MLP neurons of a small language model. Each row is named by its layer, matrix (gate and up: input weights) and neuron, and shows model dimensions 341-511. Each number is 128 + 32 x the weight over its row's rms, rounded and kept within 0 to 255. Numbers have three digits each. A neuron's up and down rows have the sign that makes its largest values positive.
A block is one neuron, or neurons of one layer that tend to fire together. After each block is what it responds to, as a language model described it from the Wikipedia text at the highest values.

L2.gate424:165188128184090140114128076190144130154134158162074088099156173132103157127136114134098143169151156117119145163170148131100106160105098171088123196110164150118090137147144117184142160146162104146170073169135225115114120099111056151123113151113142096106127139156150128086035137136135157076117093162130145167133125110156139197065125110093071090170107131138138108154179138130160074110174135085140121102079123131131144142156158138099157127124145137082092182073119154165112151138114097149119127132121137181041119154112
L2.up424:095142128132103087110140163121098136098067153155155144061152206117143133128149146144134150106206149147185120117147083119127111194076132094082134172155116120090095135112102163150117073126078157117144100146173107084149111139123131098127103103143110123107080113160163163104075110167092117107145118114146146174123120113180102144143098111059129124152150163162071113099164133150112078057105119071131154174089036174087163128115185125108069159109116116128123156096156101130196141083162133122094110089101156169149118104106
L2.gate525:110132138111146100119112114174104121123127139149118140101120170149080145170166117146125120140118116099085110095133107119155078140066064070069174140043106113137105105079115149123133124072191111112105120149152209204183147123087226092143147082098149106155103129160107154127099078160133162123144080150154140135147181127114086131069109127126072096135107156146133117130145168134142139150183133133188125088112141159116078126094101117106154085123118135187126149121101142111126122110099050077129063173088142099145102171086
L2.up525:137213070088151117145160137185123126082101154103111149075155147142174119144182183182139104124142141176105130131129062140104123147142123125079209197090126153132083139086137126148172071074169126101115116171101145104158095084152219108154095130118151154176107053203133170107151110181118146133092111157159135107144120129160112149029061116104065110155141166132129143143153141138127148117148120107121137173123140160138110180087132121103130160091127139083172147165119136148134142103071069110125099151064152152146099064137
L2.gate1143:097081117057098131115098095107098104115137158121152154080106133112090150121168132071109197114194153141058090078171078129117125156108077151067076112101091118057140183121018115110087124177101111146065135084174151170097110143113195130127122143135102126164113128106105100107103104139121162126105058157179160156123147132111100104083159163146122122123127109103142097177185115108116119120130101142111165106093139145078113101159075123147122107092110127142121130107155096126099132094118090083105066169091119157171145168049
L2.up1143:165167148129126163134109075138147152165112145117117136115210100151121183111123125144101149120140187133130117104113097117092139219127159107138136123092079146127174153177108144078123172136120129146109127117087138120093122169137224119102092145158105186133111113106179108083081153126142159110119062086112035165170195119082126143088142230138120130098141112137182144071152172158075137144146113129079146089126154160155170096112202149151097125074155127116129138138107089106099135080167113156118090133095155221137095161055
L2.gate1189:086105137069107035147084144126120141135130095149163096110149153157087183139107140159131177038165086142094162153173099166129107168133138083095147123115119150168112105127066201169140065189151135132076097138158145182114185134135097147167131114085173160178113071095094112082092095152165102125099131134146111140158129132107030103114085095166130147155148189155139119133169129150105153071110088112100155133166140177139101164168136146116128092142119118125189140129180072077132147124153162093113086188153163114131191094082
L2.up1189:136090114083105145128150076039093123216175146087104178169147191094117091180051152168157177103125099117107160133137156117110105167163099151095115100166042064100143149147100167123160105139118081143127163170120104147119154139116137129118120134162203111132112195128069082146101101099185110119112163082081062074154111096185100129116141167177130167154144132120136137103176138148124122096106080205026129123142161114128187149150127146117153075166105142122109105168087112093164123106139136159145082158101086131122174112111
L2.gate1283:098100152085143157105138141165137163115134080203063162156175135082156148167133152111127143144156059130111100137123092090093126128112146101121136086110104089129172182132167157118144138118127170147137144159125146096101144147077149170113097119123126158138111132108147085048093124147138130143173128100146119135157126168117111136164140152099057142096125129090114123135111096068134209163131100153118104089124159145103111146130145119139112121129062132119170115124157088101106159130200090110178101183167126114163102031120
L2.up1283:092113114107125088139129112104163104133200129112143175081112114069149077093151158119115198163130143148095075158156064153196115144102186114129138122121173103129159168094108138133166094150154134122091147119106183167111133167112156075064144124129102159167208121131167109138122115087213181061051103100127184055151205125142110121099099104189100177155164146107125164157107176095206145118157129124074085123094080123139113187167125164129123144154120108159144118123123150130158147148086118158120148117138137108164078164096
L2.gate1306:082091135132127099110176099122127055122135121094145134114137176134140181135167138126051156158095113132142164146119145081104095062163132129144145122149095123080102129103117122136081137107137115161098099091151121191145114117150139099156152130187107117138120143118086113097141092109126097142124138174153106134135146118133062116151141093139174120079171113108123089140112117094134155119136111140107133133147113151135113149149127089156151149165141057198097165159143155155087149130116133092140095103122093095079114147101
L2.up1306:106177145086158093144125116111088133092171134131100154137165134099121175152162169144108122093120151112143116117164097116062148134102136120084119126143139143138098073099116152142143181182132173184120145108167105170171135106136198191158128117127153095178136180139127115169186165106102150159120145189097169115159140147093150142109140138124145101221097121067097127128170141123219131197167113105145035109132135146167124157166128186073083174082120113182163127117076162068177170132193121125131101144086151138138062137096
L2.gate1333:140140078115078186159154106151084120108130110137128178126121137081150120126183123131105097113195072147118132055077065102165072130179137125110117158106143150137154121116099183062106182126091143108136102172108127147108199136120150127118096177130167129160081169145044142088144145123098129138069082143142126133079148153140096132099118096109115119104124108130158130134136117084126141172057050106136069098107182122163142133138173124142059114144098152123139123077173116046117096082084130152126119124113167121098109117117
L2.up1333:092104137113094175181169171185126163143137082151126159118103130125118103164155127085091092144154133129149106115151056094155128063179126121125180126124124162111159122105150138149117172147091128110105160133072084108093148087081122138130103169146149132098081126167085123032140124089127118093098094093121112192102134116156079137089077051094111163079138091128156139140130111128070113144095088113188099096099139126164119144128167123135031097153081070095057092128138127113093135118108094170136102145090209135073150111109
L2.gate1741:109126118093154127108155194135100115113116138075120166125090165178166195123151122190186176158119201185136110147130112130112128129107141123127119143121173151162131091125092187133132113167100105106115115134082165093141152179169170088117128121138170092081126101116136110128111120110103153138147153076120151158133171128123133163129107105077160181089146141133141150161172122115126166140165127087090078140123104132032164141163148154065098147159129162149158064078154118120085126146077112072136097099114157158082122173139
L2.up1741:126128132136103156135107137163102098124145097180156108147178100160074125139142140152102162108141109165111150140178165160110152111069130154017141115107128137110081136188110130050144161128155137138150103129169117131076101122190130146147173174080153136150082140111133160175080156186131167114127102156126130130148147156155115150161113138192150074109156122102153161153142085170124195131082152139171146212104118188163127127086157124169095115021090127106137093147096081143110103145091123201200125138089102198124158105112
Description: Word-initial fragment after punctuation. First piece of a word split into tokens, usually right after an opening quote, parenthesis, heading marks, or line break, such as Un(titled), "a, (H)ESR.

L6.gate1545:107094067162073210108115127109159130153178140148071099190108124128164133155132147079048116193088108200143089127097134151150155147121141168142135106124146121177116137099115177129136119088080063073179151124103127197105118105119189111100115169155116151159138119127151093064145149153163161086125126111116224121129146128135100105098131142125111137182160103123135178157181106091122149155153093168104102071114139147196112152151076093122087137123131146128120131081193158165153139186141167148111159140131175121127170090082
L6.up1545:099131189116157144111075094144084095110115192134031172091113159163196154156152149085089120118143084184171090143122079163168105177190113134145144089090141119157182069155133163073121099102153140157078177113109174139151092084152159146132131145143173131150128081129194089150136112125147124110104086137109153170084153107153136118121172147144149141125119104150089114153101136150087160159100129184130121092150115184111119105084146129089156097121092125128095105090129163113127180164103133090126158181144112112100102143043
Description: Mid-word fragments, re- prefixes. Word pieces inside multi-token words, especially the prefix re and the chunk after re or s, as in res-ent-ment, re-ward, re-issue, re-bel, vousso-ir-s.

L12.gate18:123041175191127084116150102144062129122145131138129122127089170130135156079172071136164073165173134158075109161087119085124144103091109109095169086115134141081119163187132095117126146118165200137125113055149110071159152139156115141146139120128163141135176050140116124164099148158096081168136148092098181162140143086088140123084150118050126155107146108135122151094110161187105080123141114164179156127102156171138126144182134109091198104136118171117117142063115132157114095118150128171138072137054143138056063102140
L12.up18:094122095149125144119101113104110107031157142124056119153128148099144092176122107096124090128139067145131146091150127165190162139112111138131143141105173140148126140131123127119153125110097132141165106115092114147107166172149142141111110095042099181111133121148085189105128163124110073173176118157102109159080096174137161105112106114118133167102074165128129144166130131167059137078107117168110143105127168107098191133183069098128134160157143080123137143062148149102097076183118144107130175123155134096182113135149
L12.gate193:111130197123143115166126093179114185165097130135180127147110145120091157159125183080104117116114143126133116115112065147089164154107128122098097158065160144086055180180096130118111136126139143133205059159157076161134151160172157081120111150063147181127085118134145063106106087125092084149175140118115125167130170041158152135146105134064099174148127193153095132071121170108103114135160128138147098097138134160170142175209133164153139105133122160152162102122134087105168147083101136122062151131171120198144124119090
L12.up193:111111114110137152118130077103100142143097083114089157102143115120104124124104118095129157122108153091126097125102119088189136130145172051148120146084096091128125152139103095150127130113126131095087103130118162083133119106162192149133137120183135121171125077113150042158222106137097136156121112185144152120111110143105126105126105165150099076106100168068194136101111161114194142148134122144129100169161193102072136143057090094158152157130148126145157184076149072168147185138186057170157159062076089129146160108158
L12.gate330:073044149093116119121156114108114203139098113126111134176103098122146110125157114091072174121138101127140126090099077131139092135134119127127079101120128108122085152144151186117163189154125153118179154208122135125150108126098120147067095089084115085109104206094117156080161158187118118180132135136094143121115115145168102175160140136088100099115134124092132122146146110105143137210159118097099123100079102175135064124110131126150112092129117094128139179092109174122128157137111101162088146156134051128091140114119
L12.up330:125118150165093109165088112148119179140160098130106108097131126173104105147152160127097155186199103109147184132127112073154191124101117182119114156118204098148132153118111175154148127085093113121108174159097127127122136080100100177137095089123102213156058116128160200112103139136143148127149139062161150091127110178108148076095166112100101124159114159143125138184115160117117141106178142117134102132171167141080102103134123100113114142112118091103151101118144154161120150106149130154167121189053127119157145154124
L12.gate698:100136107126162137113112146130094171099075145085132197138159143188152151105164133123124155130094127148173158070126085115158138107133156122182102149154101137130074128124093099120105046137092065130131167072156157115113143085152157174148110139145105139082174108099119099150106109096109135118071164115170147147168107081163139160104160129133107109143155095167098137171128140101114145134102084162138074093144125129161180191169117081198140099178086123179079063093087200119111157106145142152168120098082092115160125098094
L12.up698:151142209086149105140076079164120145157101185105130123148157111160128126048142166150139203109104063124109119131131182097190089106165097096127112126090125146105155087173137093075074104143126127162157155051152126156118219123152159120099180138157117148075114122112072119102094114072120084115091138102088144089165139103129164136139179058154129093114148112120111192178121129151120124115150101126117077173117137102149154097110124118173194129145163144123118093060055159163114123073131172208151116124138158138145156140102
L12.gate770:102109066123121112124133138155074126074125112107171124117134102142104121072066174146138126146117135112190144132060098139161148144145148126136106138139108134154074148086118089133172102144133087115163107132180144110164101086109139113101194114171163133108130094146198129151114137112115149090174157172172112155066128128141125128122185131180172159194112092146086097180144075140072153142145039080077121125134105151171154117149083180107114086107135090104097102191120180129178149102177157137162121173125152147171124091184
L12.up770:104101093067092125107169158141096152164126147091131060099107123180113128140218116244098127101144103133118111096136075080116109117173113160184160160118117163153090102091139104152122107110117155158110216119162106047153106081154073138156136110096189125089105134115157155172124124068143098146158118128147136136110086098165176082105130126146080090177112114160129161152092146115112152131070116124088115111164110188120151153169111075153121115127101100123132115078136116184137123129082125077163101174095131154092125154162
L12.gate1009:169130115110098166146100124119042094130120193111136132113152182155115131141141182103090078141111077108163174165146116158147193106209128138153151119143105124110098154092166127131186147151151141125159184111089127126160214135136146118175127128085156193112140143138129152088146134071143115152101099152086131102115165150149066120151090080136080090080081114139122108141113131101103134097096111115143153136111156127077137172167107125104131123080094143104128133127103118105136127065136103123121141157171150111115098171134
L12.up1009:088136083063154101129176086169104115096160172109176158150072094189157177127102099119170194111092117117089120152127173142138161103111120181114141127110124083099117096152125069177143163090133089138090129118194156120119147100083122129153083168093085122138221104123167148115174090107157110145115125127149121117117123086112153097139125078135133138144135136138150121113133099041099118079126098118127116141170119143131144113068180116166113194136075108133115096099157099140148123078148091139150071134100092098088096123104
L12.gate1332:217136086094178090116138169135111121128093206040117081166131102147166130132130197097121081104146070143094155117150155136118112124124107109157110100148208169134163129110099110124182103159136136145092151103094102134161107158110123138105060128110082116200189149035157090147104126078117207156126113120148154124161092109142061139170119129157097101135084180141101089129139194117136107124140042128098085150102215120115177189127160131157116123124141129123151136134157166095102153143138142138092138117119129093114150147157
L12.up1332:111180098098116130155141158124175110055099191066135093186172106113152110164147184126146104096163097152137180136167147108113122122118101079164142132178171146087140176101104099089143135130127113169136158100094133085117128119135141124097104105102065098124156099096117126098100113161132152165122113159142162084121082114057052105175169150141051110130135144186116091155101192170172125091187088118080125088137134075071170202169185120185084161124159132124137165140098142071116209134164120128145146140146114095081176129136
L12.gate2298:090131115093099115137120126072164103048111143150105109065167148147086093085159108131081147146136116135044097140124165066075090113082093160132141167131115132091147082130081087064118151144123131180117127059226136119099143141104178164094099117099167150122108080156108100193130130122093126126132105087101117180128107146120079105126127117140155124118154080151115168080066120116169127113135065131078134145077140125145142167116113118158093103090122104116114093097135106119107094098113131132172140110091147145054167090174
L12.up2298:069152095147107113154108118184116137115185183113199068114121130144146128128168131101108162181122107126096130172128149142164122153177166102082153137104121057142112139096182085118090115072172148118092154167143171101154104150157154130155093112206166097131114101107089105117168178128141112114106092142175142112079097165127105107134141109085097162151178161133064114114101150109156133101114121130123194149122115076139140097114108152174145101160115101172145093118143169193133134110160113104153051106106118131105107063160
Description: Word-initial fragment "ra". The first piece of a word broken into subword tokens, mostly "ra" in rain, rainfall, raspy, Rainmaker, also re-servoir, dra-inage, de-mo.

L6.gate2749:154135098070083165102109110169044187140046097174143177120116091180126153144099116146115126108129177144050084155112202143099159091142163067184158143120110114174096127124144133110134126143113097112102159106123096165099195138135093164161154089167118156157167111173140169117118156082129145064195095163122103131097163087094178051126150196158111120151102149150132169144103111110166145161113167045163123115154154075130077138127103132107119132114214140097119144168149148108109131152120243163119111127145086109130137103164
L6.up2749:084110084159166122103106160124129107113109079110109132165083130093112139099143177107157140101092133167106111100194182186073152076121175203086158110089097174186137123133147146120182101109111186105158118110143085181119116105199188167164109157084118170094033117093190154149144088143134144146159108083095153156102154170107126100154164126123120138129138146155150142131140168108101124132181165134095121094126098160127134097150178150154095123142160120111129068102125129102086111141159137090124141122120119167104166100107
Description: Non-initial number digits. Digits after the first in multi-digit numbers (addresses, scores, dates, counts, table cells), e.g. 3-7 Guy Street, 35–20, 108.

L2.gate15:075121122094144139104079165183135081146112103056149052133121115179159121108128160075119128130132085076123178155129142105089132137098121162158078076146116118120093098151192127100112128147149117152117097068156140192211118133085123075062100181113101082135062144135155151123159124130109116120135186173176077159096163114124132096078077169139115074129134146090153109161124103162125113111132142055175160141134119138252116146169158083141102137129055113147118162049096090100134149140089145116155147115132093126127120120074
L2.up15:115131131142104117149123088124099125150139141151071173226158110113068111117148153140122162171052150148134093132140148139127124121134109122125115119144121149166078179108096096121146152153107101125140113144081088136091101125115131108145147122106127079205093119114110160126136106130125112126128112118122136178150122153090111114126155118098201107126108162111142150106103024115186119119116093136079162133070127175149189141080124139137114144095146083121114153159156103130125117130168102126097063129139146194096072092127
L2.gate61:141141098180113180150189196140167102156111126101079136088126110114173122138144168165103119114126167096131043159131096160172148179084152162103080179144151147149144097126114201139140072125146096139176194107120119128148097176144141112154083127088108133165090116156168082130130120154094191110118159160076124130158187129094151111151131191147160142110205091097065067140178090144110180103173072111150142135132169085128118121100118130064115153067061089097107133111157130147113119144136111104143100143091117099118039120131
L2.up61:103113135084143125160187124088093090123100111222081200186103097074109158091123113122066171124137102121163153192087101165141200205088078176127112178126146183129101140097116146128125126114116020114099111138171114108093144088116171079082147116097157102119147100110153122092165130155126129111137113158149118094136176146085141121087191135145175051141157183133176067148081112180168085122106154098107129107123149134108149128148146115128125132132106110155121071168098080107166173150144120074151092132054129119088071084110
L2.gate112:165177148126175105164087155115158209156115085142127135100096168102085103048145116088122153101103136121137077098169095127145113078144090095135145153097075095181176108109099158108197159087077122162125156119119063147180147132123133066188112153097060089120136077118138121129152128166082097170151150118135111105097053074114108183142116103142163210184153160076067048119150096122136131116098123105152126190112161144133106103105052181099148123113100071143148134117146114136123117166095128159109119147069084140107142169136
L2.up112:130142092104153091135040068153140073137160097126149141088081114123142164115165124124047140119120137112104189114135117126102093133092188161105155126144148123175081133131134145115155085088149134103072110148142134161175134137134199133110108156099088078185162077139080103164115117134129083122091129129080156136149136182155110074105123134130074134099131090101153119110165157178140126180090171082102128153020090148121132157098095111090184157127105141072118139138134103112098134137109106119158074150129127114138140137139
L2.gate885:126107093120155068160109075159153152132132141139076136160121135144156132089092165125192098126108151077144138139122107209118168114115152176149183114166124116158117077161113184101140157166167097136074137175139131157160125114151153051125084159129102138126123101162131115148188122199143115121104166123174107146095128152117154110127091119166133077073149093071111135138103131080120097151118081146137177130122138177144098091131159169126126122167126164132091147081148081100096072168142111060093091109097122090109088131130
L2.up885:128141133163119155107092139133097130117122128066100147156129129160154130062103137102057126094155144160067123154119073160130163117147161169106067129153157150135070115131161115144094117127139104126106139196140081139178112157146097112123137096135060104151086105140150098117151117103142168132160137120121115099070139090109100111132135155157130075103134104111090167088104128156157081095106085081109171115148116144178168083170096139163116119126130105085149078143102100092100174102120142116143143084166144171092085120136
L2.gate999:134081104164017155165165138084157114137176137147113104101082136150167119153128128145096151149123106042127144160121124181146122111133138161077139075097094135110142134129103131136129110149099169163122137150099041135167142168160132095127111117082113103106184145105069155165102123136135109164152057174145123133110137162172124100124143132146145126100124094129107148140152164106142163110130156104163144153133185093126118156129149159046095133140072108091105134132080091111116148120135115101131075137168148138118028123083
L2.up999:175122097107096178154145123093120112136144130168120087185052151141146144160110103212054114216133130106185131088086144140115160104101120168090160156107081160105137162130187094136154187156073167167088118119148093102200114137131203061096138159102094082160097132114151135158156133158141058136182114112140095109142156127142142104130151164162150128064125105136131082112084133127079162081156176146094161210099102127125164136121133128188038151121105131157143164143106113154130167149141136122073123146116113156100098098069
L2.gate1982:089173125169121110167125139129042109148134104158141079133121103146136139078130144171110115107109105119109124149113118173117146132077097174146103116139072134116090183077169172131128093135179123141151134104083147177132159081165131118039067147116139110115128136122134123089141151153173102223059149155076182092078156107129102137122192080133140133153108173181179105155076152115100138100106157180176145085152149098148139165092105119149116150137092130106140111186184168113128112150075103121149115150117108085073142158137
L2.up1982:068121106161160193112108101158127097139142057124150086110117104117155147181135116144125157129103056110077153120071076157117107125179104120153174096127137132178129133122145108179142142155141129093136161110091148124181103143140141141156091128127134124129132132156169131060156155092077082122136145161148115120127139150117127121084091049156124114099157128101154143123052154103156132106173087076120128164116115121078085157164175124084120130128104110088083124115134116089150072171126172151100126146036109107107105117137
L2.gate2211:135150143112120127081117091140142122139133104154124133112093147149195174127110166123151158162154166075164122135120183091185199125142121183154136098156123170103190152183134153154155113110121158154082174140132136132143150142073182180100107101104132177138173155168142166128087132135107110085180123107088097118147127127146080091033156134085144138148126157105142103158160126176136152180151097035081111115156054146109131138101123108146093149142116107179091075138124136122120147091087123181090086132134163162166136109158
L2.up2211:101179166127142169137130151127133128152195103114174169152155156165136085172169128128131138106120082137145137205105109130111111188089138096154119110072130152166145086139142151128116165166108136133107140149119162177161127108156142163136099158134140101112090176131120124177144084145109193153144128156083123132167165133126143129104128140178143180117160106092168108093152123092085163072161107130174099123120203175094081160120131120131150140182066099104096103161124149117146100121094092109125111192122128133093136153150
L2.gate2555:128104126196147099137112155136145094143107111189097094078156066125104085147146110135123160157131147115132126136119145074125188133113103115065151076144123151121163087088126135074131121145163119144154151192095060104131121131147169132109090122110125103072133133103143149144124086188072108108150110163096146106176134158147118125059199169040152155172144125126125082103144077110136189128126162097207154096173098147111144090112163158108055125145119123158120113097163139129151163081169129078092126141073114132129129124110
L2.up2555:146187140119208151112151126172163161137111140109134123184093108131099122113108172091102137085150113131125165112112134106126137169087117071181069128118118109120117143154099171160145097142112142164106091101086153127141148148146110103173128160094033106151105163057147160104114139181127116095060075186138165148094134164137086056091147149144114123171132145098142131120056147070135126118133141112107155059146167115163126117216122121148091137106061185094120128160090145116110084108131151083148145130118143106125111133185
Description: Second digit after 1. Digit tokens right after a leading 1 in numbers, dates, table ranks and vote counts, e.g. 1|0, 1|1, 1,|050; sometimes mid-word pieces like Sc|ul|ly.